From a checkpoint of a small transformer trained on Wikipedia: width 160, RMSNorm before each block.
MLP neurons of a small language model. Each row is named by its layer, matrix (gate and up: input weights) and neuron, and shows model dimensions 48-143. Each number is 128 + 24 x the weight over its row's rms, rounded and kept within 0 to 255. Numbers have three digits each. A neuron's up and down rows have the sign that makes its largest values positive.
Before each neuron's rows, "fires after" lists the tokens most often just before its 100 highest values on Wikipedia text that the model never trained on.

fires after: " c", " C", " a", " an", " d", " Ar"
L9.gate42:117106118157148104160071109120159137128112121138101140107092110118176108130111127120113163126141068142128128084159073134119140159148167086132192099101118133135145113071144121180129114111144123122130114177171116120126132127097106135109106156140135116121111150139106136156150159107120116120
L9.up42:187169124128181154142093122091102110144112142131123097117080139106107088078121108133124151156149100120127131127137087123131083160113144085137153136109128122139113076093155146164136165136143147125132132184097111116131125108119129131126135116141111109128091107119130186138153153123161118128

fires after: " n", " spec", "oc", "it", "anc", "c"
L4.gate233:188113137125102162128158103105166126122159109086121149163134139137120137100165137125201114099105128114152139164078094132150113098126125126143106106127138106140133150134099137139068135136176129082157095132090088083132112117103092135105143099113111098162181083156122123107109117139152139124
L4.up233:133118142137120111158145116100139105146165082090108157141123162145115129104153183157111108112126146139113115143125136158153098153110148095151102144087137112138078191121164124154135124124125131104127152106078151129110140118085115089107153105112090126167137100142130138106115117177181146107

fires after: " st", " B", "ograp", "oc", " St", "od"
L6.gate253:123096087158106125130151109120147155078114154144126105159119089120104124096136100127111155134062128135132130110141113125105138119139166128130146097122131096097137152103129121116160118146131127119147128158132139153106207099089135083134121147121139133114120112154115140155116171140129172084
L6.up253:141121108130103152128123123134111107107109147129147131147095072137128147113127146104098098128121133112152151132113126133133071126138092133142115151125135145111164175134119139141173096139102100115112141124143162109128156115115143133159134129123126129085098154141150090109128171122106149166

fires after: " ro", " pl", " P", "u", " F", " S"
L5.gate175:081101119147127176126152077114136158114089114139086151108149133123124107113104146134090149115136137188161133132076128150150146116137125120120113105138142112165133173173152130121140140124166117139139143162106146129134140109167150116111113106101158120132124126125159149083132133153135106129
L5.up175:141113118111105098144120125157144140128117132165127101145123144130086076115131134159142144085064118144085154108108112159167142147135122096143130114122085094115138136185155141092159146139151099135115118126117118150120108105138133127106127155080152121111105127101166103169133114150133180122

fires after: " spec", "oc", "it", " n", "anc", "c"
L5.gate377:167123126153127143133127114123168137118128118091122151116157181161103105130140131134153143149095133107151146135100143084117134102138130157125136126158198139161107115115135130128101095119129105074135109156108078103083112136107110108102112145098105120143160112129142113095128080153163159108
L5.up377:170127145131115126134121088132170108139139106125158087114164141142148095122145148152132121132080111126114125163113141169146091129120125117135120091167182104173083138084119105088130144104085138124136095105087116123101119122101140141104097122124082117135127109136116117096110098189143145135

fires after: "1", "9", " ", "8"
L6.gate299:149136151133131144121113115132132132075118098145102116107156135100125165123165113098160137098172125140158154099102122117141134150120124137152124127140130107129126087118130133146152137113144103124152121092131102145137137135116133125171132145197101136115135138121155145111167132121151109134
L6.up299:095098106135114057114142114130110147085132132157150135134147157121163155133100122094143129154128105171141153128131088085114152120134153142152136129116170152147127146138093141104124129121111108147045121085114119128128152177160115124153137125141155131094089134144127138099110133124105118148

fires after: " |", ";", " N", " G"
L10.gate64:115117120162157098130174116098135152182136136117093158114136144149166139109125119129102104097067120163078135121132082111159152160114134110145125129133173143112104159148108090100206068141106145112151120130158160123142154151164108120128127113152105123152130149102129170100147121145121123100
L10.up64:112119155139150134103158157112127092136166089083086123146138161139163124113127149101085129100118151100147109127129130100125118153145097144127142152135166136126125107107153112131151106100063119133134111132165092097144132140110089111128153107160098120112167104107131130071111130131100138102

fires after: " t", "t", " att", " acc", " cont", "ec"
L9.gate162:171110109145114140137114143137120125116124131089098132137128111166099154140153159122136122177141192182133122138131164163101120135142117108113136153145092130139162124151135163111148093108090117097117164106126096100093107148104106156102137143096100146142109140119142094121075119142109110108
L9.up162:165136104125130174098122151115126109150138123150130124176150192141131130169121139129109140154070158151146110152125080136080125150152122152143122145183135154149102145130118113136130127128098124118148096085158162135116129160157096149117115128065135145108153170117121143121127146136114119126

fires after: " Ar", " ar", "ear", " the", "s", "r"
L5.gate102:133100143153128113137141100137140154123138130120130113103092141115138151123140131105115170142107092126128115129182179083090105147180171118162117119123139098146145159159133084122152165114125179102125096096124128109145128129110133124109139118097145114123150097142133146169113137114145150149
L5.up102:137108128176119111118117150133109127161110130109181127104100072113093150144142146137098119119086100106078101171139163100140129150133159156107145130116107136140118129097096112128175131091125132108137113115083113113125116104106124140179107134088156146168128121132143153124136125173111161110

fires after: " m", " c", " f", " h", " p", "c"
L9.gate59:103139118164121130169139086158126139138125126103122080176112143134129121108166145119135130112111132152112186127104124144165117136135120097135178162152116135130139129117159079119139154114145132114169157150111122104099145103149101111150099112145117141124118142117098105074103142149193125097
L9.up59:073126131121114079107167124145163163143140133149114091171125165111118116126111114104076115097126160122095122137141104160109147129092104103155127160143137113132196113181170101149133066141134108151162134100117117108106109108113145127109125156109096109135101139068133135093120132107113132157

fires after: " s", "k", "ru", " h", " with"
L9.gate136:124107114161149110126112158100123098131149112112144172167114153113127117100115102115153161104111089115169114145135098120162116146126154111097143143109128109113161107141193142145080114171134119064121125167106080142116139099124094095162120122061145096087089161075132119125164111151124121101
L9.up136:084129147102116162116142115119136131137102123087153100121097113106124163103062133094121100125159114095120147125132107175111108141150103154107148104117152120146159179136107127177111131113076144125124122149176175102144161146136125125138187134108136086119105148150127110163122114114149132171

fires after: " r", " C", " p", " b", "and", "oin"
L4.gate105:098152153167158124138170125152143128126136154125099120105113126164137177125123106076104145066106125133162117108162148100101105160128125144169131137103130152140154083140153109150112109092122161189197119128155132147127152104138146144134162149117192137140171161088145186117130143133119143129
L4.up105:137109109144127156110115085109128179137144105119123141146142149141126088141107141093130155100128092112147156147129104136123132117103135099164148139101129134171187116090149087114133127127119119127113128105108119125091184118147154088152172086126133108178141084113113130119157127153119172094

fires after: " c", " b", " B", " C", "z"
L2.gate340:154170105119165138120147125127160088153152136109100155163166109132157106130133148147153169109086140119116135141149138160174127104145111143141151141139126124147149165121212146094071133142167146125133146111118170114148154111157088136109108130128084148129191093144090164110116145123140132082
L2.up340:137112097112112083174132135138104115111146113111154149147117145165129127138141100109130132067103126132130164128119103129117054126124129113149135147123119151118125127130138202097136134158141121123147077121113112133100113125128169100153156122103105088127112159100138114157125146129188092154

fires after: " F", " f", "F", ".", "av", "f"
L4.gate15:107134116132110178132170171152114143151109151117100117140113116118116138143134135139124126116137153055116153119109092090115090164136120149125104199131132149133109123188139110120115159117137101119138151131141154126126105090080130075152113147126151126159155106122110144128162148134136182105
L4.up15:129145127123168153149153109115092132117141107124081071115140134095123124181140127138146176129133124132129116092093095142113131162150098148143147116163083152131114107094127111138141143144133104118128097153099103138109120096142152086109117135118125136130118103109075108177108154098114113103

fires after: " C", "cc", " S", "r", " c", "-"
L5.gate72:118122115139124122143131130113129129114139148146139134103136174156129122115166149141134120139111145167115113139114151140111106061139131154143100119132142095128103108114126197069132125087088102138131120149102091158096113130121161147112094121135164113084108131126111121118125114142083111154
L5.up72:151136127157136118153127122128164166164153209126099124112119113160126153164118142167123151080078083135132159129123090135121113114141115106127156130108076083138128109140143125107159181129146134137108108081119132152117094152171158135127136125112112138147142147106119132161120110147135126143

fires after: " D", " S", " s", " K", " P"
L10.gate157:076105120146143133141116108108139154108138146139098130141124119133131090176125130142125171113142132122160074073102102119149167125115094107104131103136094169134090155157088127106118101122143109106104073190105118130119108125111119118146125102094117111104112142072114157138106118132131106144
L10.up157:140153123105136110100144124202139119117121154129135118130121154145121153115118105125141152087134164101102108130185139138127120090093138154124108130121167150092110146144146144135124158163159085163132127183138155120141132087133104136176095141076102113112111131093096138175121155092124109115

fires after: " g", " St", "ru", " st", "ro", " f"
L6.gate276:117105105122093082113136121165163167116093125114145130117100160115116142081130124112131131130087104123130172126134114143127139118110106112129136108099150082095093167137119176088176124135087126075158078158110151139148128110143121130132094165150136107157122164160150162157120150169148155135
L6.up276:129115131085102098119117120132147121143148133101114105153130151133112089087082158123112154126082141095136153131151142136169121117110135081104110139106161121103147180118170116115174103131134129130139148135141121113128176116096163148101142152135149116165148137163143082095116112134126138157

fires after: "a", " in", "b", " L", " D", "ed"
L5.gate204:172138078175131134120165101072095113153119150120091134146130110163137092129112139160133121127109118110152133116140115142145116101126100111113157123112075109139116140127132109122096101180127138136124099161092128152176144120124143123150111102090104113185131125123134116097151096127119155191
L5.up204:162118110063101106134084165134129128144116131147096152140124136151131144078123154120123130125152140147109080170122116141136117138141136103173104092122094125146146132065127141115148147175122152155150116157116102154108083105129118135103122138123135130130133109127129101156127112132160085081

fires after: "0", "4", "1", "7", "6", "8"
L2.gate133:133153132161106160124133100159134146121103133100127092122131094136138155121154116168152115133107112127135145166156102158145136136106112117164121142173137125102098146107165128076147134125130134158111166123151141123135102130123096171147180150106168079120128122150128060204130182134088115104
L2.up133:131136088142107159091155121118149135096140160153134123121145148129153190127143196127126158124117129168170119137153153120165117127133095127142106088151125144086099157130199104092116130129096119131136142130133131114095149107134115116139080140119125143126112119164119101127117101085097104105

fires after: " H", " h", "ol"
L6.gate21:119127100144109084115114120166161078161114136135144122141142128148138132114120119068167142101117127189105129082114117155107161123157096149109121143129151136095118123128109092105138158130155104098141172140149157116123119139140100114144124140157158116095132201124114157134101142155141148121
L6.up21:117138109116117079121157112171167132101126112164169132108091123130129119110148105107116155099124159162104139100143116155111117117121111152158103089099169118066092104122105103100134142132112145146180118141144140106130141127102102103164138131060125093101148136162108176111096123114145134114

fires after: " H", " Y", " Z", "ann", "H"
L4.gate300:122090160103139138132156168140121168100116145141162143111073134114110158119134117163122133146098137113157141093106119129130077111146120135130160103102123134129092148144105113146132145093137114090133144129138144147187130125123143171119162123111124094137105141129140125151099096151157066172
L4.up300:133150098089164120170128102099178135090144121096159134128129119153134142123131097150107155107167071148143104100162116114151155153155138160131114140125109123139136178119087133128140134177111148133133150108127128110151108079124133132136132155076104155140053127151127149153097157115159112161

fires after: " D", " f", " St", " pl", " F", "oc"
L9.gate36:133122100131134116100150118153173089193129085088128142165133112098145156142114168118113133111137093145102111107146142110139129168110101111108139114160124126161100175110145134142119113168139134110111143179106122115151150126118113136120097145136142119100140133123137130119139165122146125060
L9.up36:171159119093150186131167091120127126177121145152147148144116120103092158147118110112153112128104127130135123127168165156135115144121109172111141089086138132119150150101160141111124170112128144135112138155112128090147171115096072156103128150096140151149117134130093119110109139119130136123

fires after: " f", " se", "t", "in", " sp", " t"
L4.gate329:107154140155113139126131139174121116110094081138125153081153167125098113133162105135155123125139141094128134125121109087114114095131148148113119134170111121149145120161081155181106124066119090130131132111108092080175120118136101133153123120152137120101162133155137137131141107143103117126
L4.up329:145137119129113113097132134143141082127126090125114142127167177127100087153155162084110113148109160140154106118116086132168157075128133089067179085141115149114161126149137137138111151174131110101115110119145100123122189100127142167103138160119125127116130148143093118107144114126149123127

fires after: " c", " C", " b", "p", "iz"
L2.gate21:109109131107159128160131136137148111168123108146109167122144154141147124088141138114120098123146140142128139124151141110137082111134144184168141125118135156110133155127150171127137139129132103151167131112145138184127121074113124118171118166137129089150172140117101085124180123123106078126
L2.up21:157141143153118161138127103151168119146130161140115081125090124156108130142094107132102142144096081134125155144077088121112124156136135122129172124150146085131134167128121147123092131140120116120137166106124167202159130181170116104131125102170127120163143123117073127098161150143149135148

fires after: " P", "y", "0", " p", " T", "ac"
L2.gate291:139149106145123106113128174158181114119119119115138131086129135090166127095120112133151135125108118140128169169154107072126102119093176115145147105130139125122122118144161129105119082153139148086154088120105105169142117130132128129162114130074147140136095147148161138165117109132129120110
L2.up291:153156114103147143136135131160115090113131093134131102115141135162108163109089076169127183090124145126128141124159130125146103128100081121131118137167117118139144102170099099156152108162119120131108139139136170155136206087157111120108183143148130127107121099107147142105120206150134138118

fires after: " r", " R", " in", " s", " l"
L10.gate334:136160125170125139107118100117113133152103161130155110140116089102111127144105123105148179147130097136146139094150078109162137144159150080220117121127139110135136142140124116164123144115114151123138106143119118110108139161118139171149136151131098124152132138115107129069130133165135126142
L10.up334:113126094128116102164126129138113136155127139156110121119102100138092113164136111129148140143081141124101097112139086160126110100155155120143104126111135155088107194155157102148142136123097150130150130136116105134147088151104129102106125159117133168112135147161080092147118121141150153123

fires after: " |", " the", " of", ";"
L6.gate237:134150152155154119106190100138112164129146172093074118107127151113149116161133153155126166126130113114149151122120076166159111110177147080118141112099131114126121124134137149094122126148121147133129120099163120150135129091113086150104118133105099123138153102129116128084127156127147098151
L6.up237:173142127125159130105130130142137140134163088122081104115142112111136111146133155126117148075098160133145096139135093171146113091118095140126106118147136138107135120155135153093133078153112127128132129125146108154133160158110114145144114179129138115143117115113117126087115112112118083129

fires after: " R", " r", " w", " S"
L9.gate117:091163146145170112113156121089134124110135159120131102105139115160096172120087123123154188134129127117138135122128118132139114148120139133155120135122109132154174152165103151189131077145117105096156078152104110108088104148157132121195136118135153144128095139118153159144155171161148115100
L9.up117:149162131172120178116140090113152134134164139165121066138098152156112133098093189119108146147118114123134139118123136128100155140166123102159127105130149149103125132118134124140198098083134087141130102138125130129115140139113163119110089132133139134124121106148125092129113140145175167111

fires after: " such", " M", " known", "ip", "d", " J"
L2.gate2:126165135134092138141074128146160153119128127100144109122146143136155156111174146072131091102139128145164131126103115110166134115108143151126113122121150135145127128113083133147113071128164158128166117135137099160113160109088141157104101139126095131121155157142160151134153121137115123083
L2.up2:109157105107101119142143107079146168150138080142113091142079110083141128093133094134158120134140122138142159158093128154118168135152153164122107127143118108120125100152159181148120110144100099116098152102149129120116111117103119154142127134099114100181146097076114078163124143100105077097

fires after: " B", " f", " b", " F", "b"
L9.gate133:147098171107127131148139116126119125140124107087111159139134128119129117189108128107111177093124094145142109130107117099185139112174103115125120109132122110112107164134162179094148121100114141135170116113134136181128129130113123146208132124150165127134156154115120119152131080146095142084
L9.up133:123136098146167165136118136156102093134132126117138164164153072146105176148086111137130109159173134092126111128162140131101173104130095150113111126139155139087135101116092102143153187151148106165106138126130139129091110115067089110143131142092145169147116114114120118160119124122184164080

fires after: " Ar", "ear", " ar", "at", "y", "s"
L6.gate80:137104155126096125139131125106100155109130119111132114112132126128139123127141167134136110121179129137118139141144176101129125109143135128115154111139091132142159124086067107083147092123114100131122092126140167109123138078156156121131132112086139139140102143119171159104156136092162167108
L6.up80:123098137172119132112125153134146126135125166103162125134120110147116131120120161112176113156135118100158141149108149153139153190112168104124168113114144095149120131074110141154163102129087102104130076137104166135126169117122123100128150117143157119101121115117138144105146136146139144094

fires after: " m", " M", "od", "o", " v"
L2.gate192:163146093125123118156103177141138124155133089115141152106135112142055123147189115124119143117102143146117142148128105122166114152148161137124152152119147114100127112136146100105119103120192107123125119095114110155141153090075095139123131089113128111157158138140119104130173146072152097114
L2.up192:089106117140133129151107130147176118152120089138155147085138144101152132094146138103106109152125138120126129115092163121158165178144131178092143114141153124158112100107101138124113101101173115080131096140117099136117171156089106119133134123078149093140168086138166142095123105116145154130

fires after: " |", " f", " se", " cons", " de", " cont"
L6.gate114:108112146168138144119129139182123129149120133085151169152165158104114117145134126146120135144127121114107163118115161124143141115122189063108156119149095154130145134130124143139095140117130144110108123142078151128143130113166088154140123124116146165140151150130142111073113156125116138098
L6.up114:126144141117095125101102154117162083191135135112147122118162104116106104171152105086144148158159165114122155178166122139176121107102157083113154135135090139105118149144102164134065121145156175107112133130135134117109108125151143152129119093080138161172116104127133111117119118117139152128

fires after: " c", " l", " r", "r", " pl", "t"
L2.gate196:136162154134136119126127128122115085143147166094105151154172100136116201127118090180140108157121140157129135137121141170145158100128115124148156132175139093125147174101104144109121168128167143106098127096138148152105120145160120144150161172134168100118122165129125116128141166128121123103
L2.up196:101140138131097097125115143132148094132126088138131137160127143147159115045164124165148106097100095109098119133103076149139085141140138108144170169121145131123120120142163129104108127114098086152116128133158148124161128103145125089189105108133112097133130119119105133121143152145116070152

fires after: " N", " An", " K", " M", "her", "d"
L2.gate320:113173082132192096138155135142137168142172110139081130125134119074151115156109169075125130150126106134126111108148129144128102115110135143124087109129117130118126141106140140132149086173145120117142141147097120138106167105101119178130132138112101115148129103154107127125136143114153135110
L2.up320:126152139085128089127145130100137145164158136149118068140120145128153133124122109079088153095085169121132184167143188152157181136112131112132104105145130061138151121084118141110140110149095122125141132124131126099125104134106127163118120158120089119085164108148090100154114128134133152119

fires after: " f", " F", "F", "in", " N"
L2.gate73:118158130164158144129136113151108151115141110140128140140117129108096134137170156114109114107148139139159096162132120170150072146131075159123120110154146112137113109137181112158092138075132132121141168133162139135158180108100116128107142151124080123103158167110112135123117172123112158090
L2.up73:146132153108124129102101133080104164146156064128098117112153139095125135137146109168136157094113139106106121085153107121158119150119137149127138155131144106111097130176127179153166134128121119118133171149088096115128160134112141153087125101170136136140156078071133119135153148145124098122

fires after: " B", " R", "le", " tr", " ro", "amp"
L5.gate353:135103124165130153059132115178136117165121100083105111166145148161155105116114140155162113157106138103182135106133119137098180105129136102146133108165099130092071129140169114175093130146130116132131134149108141132123155111136098136145126111144105122134111126108160128122087193142116131129
L5.up353:137139117076115144143093114087110147138163140161145062158111102108115129138097148108118103100127121134154153152130137137158143109100068139078113110114114138089131142121125129137104171139151163134130153094125141097113106124085128161152151159123165148149130114141137124101170157164146140154

fires after: " s", " h", "ch", " in", " gr", " l"
L10.gate92:111126135124097116097099147112092120113117114121115114131168142121111106169145113118127160167108143127135071101124130143161170160157167096135146124143123109101169116136169119101090111113107144103155117139117080107118154152091137100117129122158105108103119134103098117132117102172105157089
L10.up92:107122114072150102096149134121136175111113143114110132176108119113149117147103116138135125112121136143141091121133131131117147117164135118158094113106122125177129146113097074114107122142129109109128099097127086106126160137144110095116081118090117100127114086128122181133136118149180112085

fires after: " m", " se", " p", " b", " l", "b"
L4.gate288:082137138143149157102136139162064154126088165099087161149114130132124121122094126117123119077101101138158137088121109117102114105144097121097142137121119124158150122143159100127129114102154114154119143160132120143130166074094135109182106169110133149115137107142157144096100164101149112144
L4.up288:147155153131113127140107142136129122149113133092125147149137100109147117141173098089157110068153137131110139127128108108124106126123170146125137169132142117146176100144140168116145146151090113109094092087130137147115138125163105107112097130103095146157175112108143143139104128107155108099

fires after: " p", "es", " P", "ort"
L4.gate226:118157140128135119122146127174143127110131128145137152121173169125179128124126139094142129135122074130157156123111093104188104099093131111143130142124104116125120154080109079127161079104132119082148086182118133108155119125167150117138168112164122096142123133131140133134120133137137141144
L4.up226:148157097092096090119158108123170129102146128138125129147124171137113100085138124093136145127120119122144153110102142149184157136111124141095131090146129092102126075164154140136108079100064095120105151147128177092125115136112077089119157143115117137136144114121122089133114146145154116152

fires after: " an", " f", " att", " with", " to", " cont"
L9.gate170:145106104114124091138179149116124120114104131101156138151183115136095136120132139095127115128161154159122163123128128105121089155120100153091126132140136163117144114160159150117138119135146144116102125136142095128116137160167112150110148151078145107088132120150202121128109170116140161103
L9.up170:168153136123135097212140125119114137139149120144132118153160129156117128186154159102114138156127140148111108122143087139130133131142141104114156144111133087108118140187150147147114147135128155137097154078122130118149130122088112154120096081105093165110112148114091136087141123172116124143

fires after: " c", "ru", " h", "ro", "c", "ri"
L10.gate141:087135138144121141108125105160066116138082148147161117135113091117131132148102114132141154157126135132113109105122102097125125104100130126125159118109099102162150114114126110174125112129115117099108103153094129106119084155182099122132122144090164069087098178122094134151133129082126129080
L10.up141:125113104136136105147129147137113136127133201148160146122095117079152178095113099145130146143140129163117131159129137105141124105103132102147133138074119129143149148161119132162124081095137113098106144127124138073129117129169122126132122145100132081146073147153120132140122153113124097139

fires after: " c", " C", " rec", " n", " ind"
L9.gate220:140151172181168114141135102161107139151168088118111102114144144131154128179131144105080161119089119127136132115138119132098138138123145106170151146146124195123099156059169128120130118119122155121123110118108110147171137103123124143130089146112100121124112134114108155077144159162205122121
L9.up220:113098154176177118155127095132151145133170119122160138107117174111122159140128132079143141076116156134159090106117120153162151108181154137140143069105111139108114111105145149170112095180137132152116127126142123128157145121130127098167133128141142144158117152107137092133167117146117100148

fires after: " m", "m", " f", "il", "em"
L2.gate298:156094121131114135085149121119127140121154107118111155122108094104117137169189104118082150136146129101157127124175115149123150095156141154112160135152165129116176146085138090104089141080110163126091129112157133113137144103135128094122113112175123114119136141170115125103130082142103157087
L2.up298:087135130113124138166123131118103160090136087164122108102131124123115149155133131128086135157131140097129114105073133108150094112086143152128089071107156109127135150144165164118143147107121167127124100144169115132154162147101118144098106124131133122138127163113124134148128104143141155160

fires after: "\n", " t", " m", " to"
L6.gate197:075125160143149060122118105165096127101135111117120154154137147140174148115128163085135124125105153072132157103083115130099133148160129151148157139163122131148166107146103087129146123143147157147160104094113094130166125121121142117133114110118116110133150127122108129102120138121123113094
L6.up197:113116114133129084148137128139108108123148135138115115108114133128154166128123114095106111129100121099089173111078083120086146130173104143147185156128099121184144119146118073083145135159126143163128130088145061152145142116142143114115085129091132121107112122120108137133103103115119077076

fires after: " he", " ad", " U", " Y", " Le", " He"
L2.gate130:113129160199153129121086139092122140111117144115158125090132101131144159134134175150142121147127088141138124106113135097119110149130108139120113145143106155154097160141112139115126096139107083151148104101139125131181092115149093166136121117141143151141084124145168148142124126092141120153
L2.up130:163120172113130143143105126198121123148129109104101134164098134109139091146143133151123082138156149102103165112118145102085141157119189111097122092126156134145146124138115123131125137112130136114134119128139136136116072139128096164135112165135129150132142177139154133150116133079160093121

fires after: " w", " sp", "ear", " W", "iz", "W"
L4.gate134:081087124124149134134181135136082160131121161083101164131100117106139121143100119118135128116130150087140146108122147178120140092110130137084137156127138137114138159114139164150107107122134156156109152105113135114147144114141081133158142158117139097170123145160128108151134150118146129139
L4.up134:144129147126142129119114125131110147139116156119148120052122120109154132094140172119078144127092145144117075139179154118121160137105106157130093151125107112095150104077114109149115117102121165117125166084124116111108151126095139143074140139121095117114099138164133155128102125148107182110

fires after: " bu", " l", "ac", "ri", "u", "am"
L5.gate299:092157106153153106090135129135095100121137135088147150196152124161160140107139132120137164102093112136099150142101121094115162143101117092149142149109101127164156137146123138093131184096125153152134119158144140109135136107170162042141114132172166144113138138114082128098157152095148129103
L5.up299:142173130109132130131106164135098136143147096102136109130127131125098134155145152172125084145114130118121157116100124125153111123115072126088128148155144136064122122132126164088147165138120107094106100112100145149164121109155085116152176123161118136106110118080174163160130131081168148124

fires after: " p", " t", " P", " m", " T", " M"
L4.gate133:093100076160168148146122139159113127141161106101196152139126158095138154081139165098117122116111132107187149131167136146119124093130146174116145155109104115114118088130114114147126165182123125139123126145133104125107165072117131121189127121138107128124132100120151144100140160121127148065
L4.up133:114109100140104151119144130159134122117135131102133144152148130143148143131149144130166181165088178122126155089123096137099111152154132139097128131136091121135126112118115120064082161147152122133182113140106121145144121160103115098153172152092178134129146112111135167104101134145130120138

fires after: "f", " p", "uc", " sp", "c", "res"
L9.gate14:084125152175120144084134134131119119144122132107150123156134135118126129136133157096127135127144164097128125119121093161155095124123118095138161129119107100097141138143150151131118129129138136117139137136104143127129122104135116145097108088144107067099097139122105072133173134139131139101
L9.up14:169093121145094164125139104101133145097059185174116090142160143140116098097142125118128130085168147128111112096083111126159145113120129103100126101119114115114158165148091164140088092122136130125091130135151139137125110089147103142118113138066073084128095154108119115112149141139125180148

fires after: "p", " s", " app", "el", " R", " r"
L10.gate76:089113094153147138107160123139113139157107102157179131129128123113132108100096101120126118143136105150142102168112138103176151183094125141131145140101092110108132120196132176150175130153149142131151152125127086120124080132147161162137115098114180145186128138097134116130190138142116128107
L10.up76:137166101153097141133115126086135091105122082123124124086116108150185104139142147101128126150141117120170091139134121117114110129137130129120138118143107092125134124088129101107130125118162102148129143147141131144162140140137186138102111158134168131136144122096128124083126091179131140159

fires after: " R", "es", " B", "ra", "ron", "b"
L6.gate350:174124144123140129135137144130168170112155134143111131130145166129123151110110145138112135136123149139159171122132147136149140097122136109116123108091104115102115128113140134151122139105162172140145104154117119117126170141146104169105142136102055148112168128115175092126127156145123181109
L6.up350:149159101098092099136099111161124126101151141127170123169146115088130148101102114120131083161108123095131141166133127150151160129080132107111071114088100112131136122098096168115165145099113179130111129153142146147097153142078109144160165121152123131158122156169155144109104141113137123148

fires after: " V", " M", " v", "ber", "m", "f"
L2.gate164:111141120126141088179136147102102088147140083149169120164170184106104172114171179097129090089102164165112147134091120124108117146124164155116149129137119146119100134132162123158123109151143130105150165123139149137132155108112119099144145123130147064112139121133109125139162137124131129124
L2.up164:162125136107139136119156132142109115159122149124166093167170157130082145129151166126114051157146126104122119145108163164155146149105133098141122155127147152100099165109119152137094145137126149119113150124166111158121105144091126123143101143123117118143118137154110102156166131134127164104

fires after: "in", "t", "r", " rem", " tr", "ab"
L6.gate279:149162144103128117090123138156167114117091125100084150128136097154123112095106116134122129088141167135119092113102127148079131163092104134128161131160106113131139163168117154126122137134106168100119099164122082113113118152134103094149098170144166111117114147103133153115132148133096122086
L6.up279:110122147128096145105127120155116142151081174137115125141136151148161135114134180138139097128183108156181098105103111161120110069141150089137145147112104115149153147110137126151127179111141149136122116142117102110122117092158108140143110095120172134171068105104142112084147109156162114158

fires after: " v", " V", " m", " M", " J"
L5.gate311:116105111114129150107110081131128154139108129129168134119172092140095109130189138084127111126120155100156070086134104108160137174113085150120119153126122154132141141182127165131138105112167154122134108101082106159131074139102148108120125132124138145113102109126110115113155115150155156104
L5.up311:173140153089117157159105126144123140137093088150156110063121087095108091113150094107143120152115129126172150120113122133121120101122122137132098110130147141098155106129135135078153097126156165126134129138150080137126109157116195103125129111110092131123090122115099096134108130168156133144

fires after: " S", " R", " J", " W", " Re", "el"
L9.gate192:076156100097133148133050145116133132116080149152135127155121165149117129137113152137155131097121126117159147135093125111097154161103120075123134126151107114142092122136114129144085085088115099117136118159123153082130133125148101143106154117085168126115089118136095081128132129139151124145
L9.up192:087145162130114134114092147119164157165119140137105113151131150086082119115157132077101116148104114127134142107091117118146138141131146081142130125123130119114113124115156089169111147140115140164116090120142107102139127131191111113162146105130111144109090168163133095119118124116113135149

fires after: " R", " D", " d", " r", " B", "ost"
L6.gate375:163104092133175131123160107123147152129162132148110124143123092103141163135085163111122081132137129083136081106147093156150150105135105085137170142095082123128114114108129064173132135147139153179151116133094132122152139097123131133152142101170104125138135080126148152118134123121096136078
L6.up375:140118107140115140107135126131123123108146162160135119100144153103132170138100164090137094137077135075103130113181108176105143135067096077141154166111106136135108116121144113144104157120158108145109154183113106106124086086117148123147124117116148086154123125099140123158156124122132112132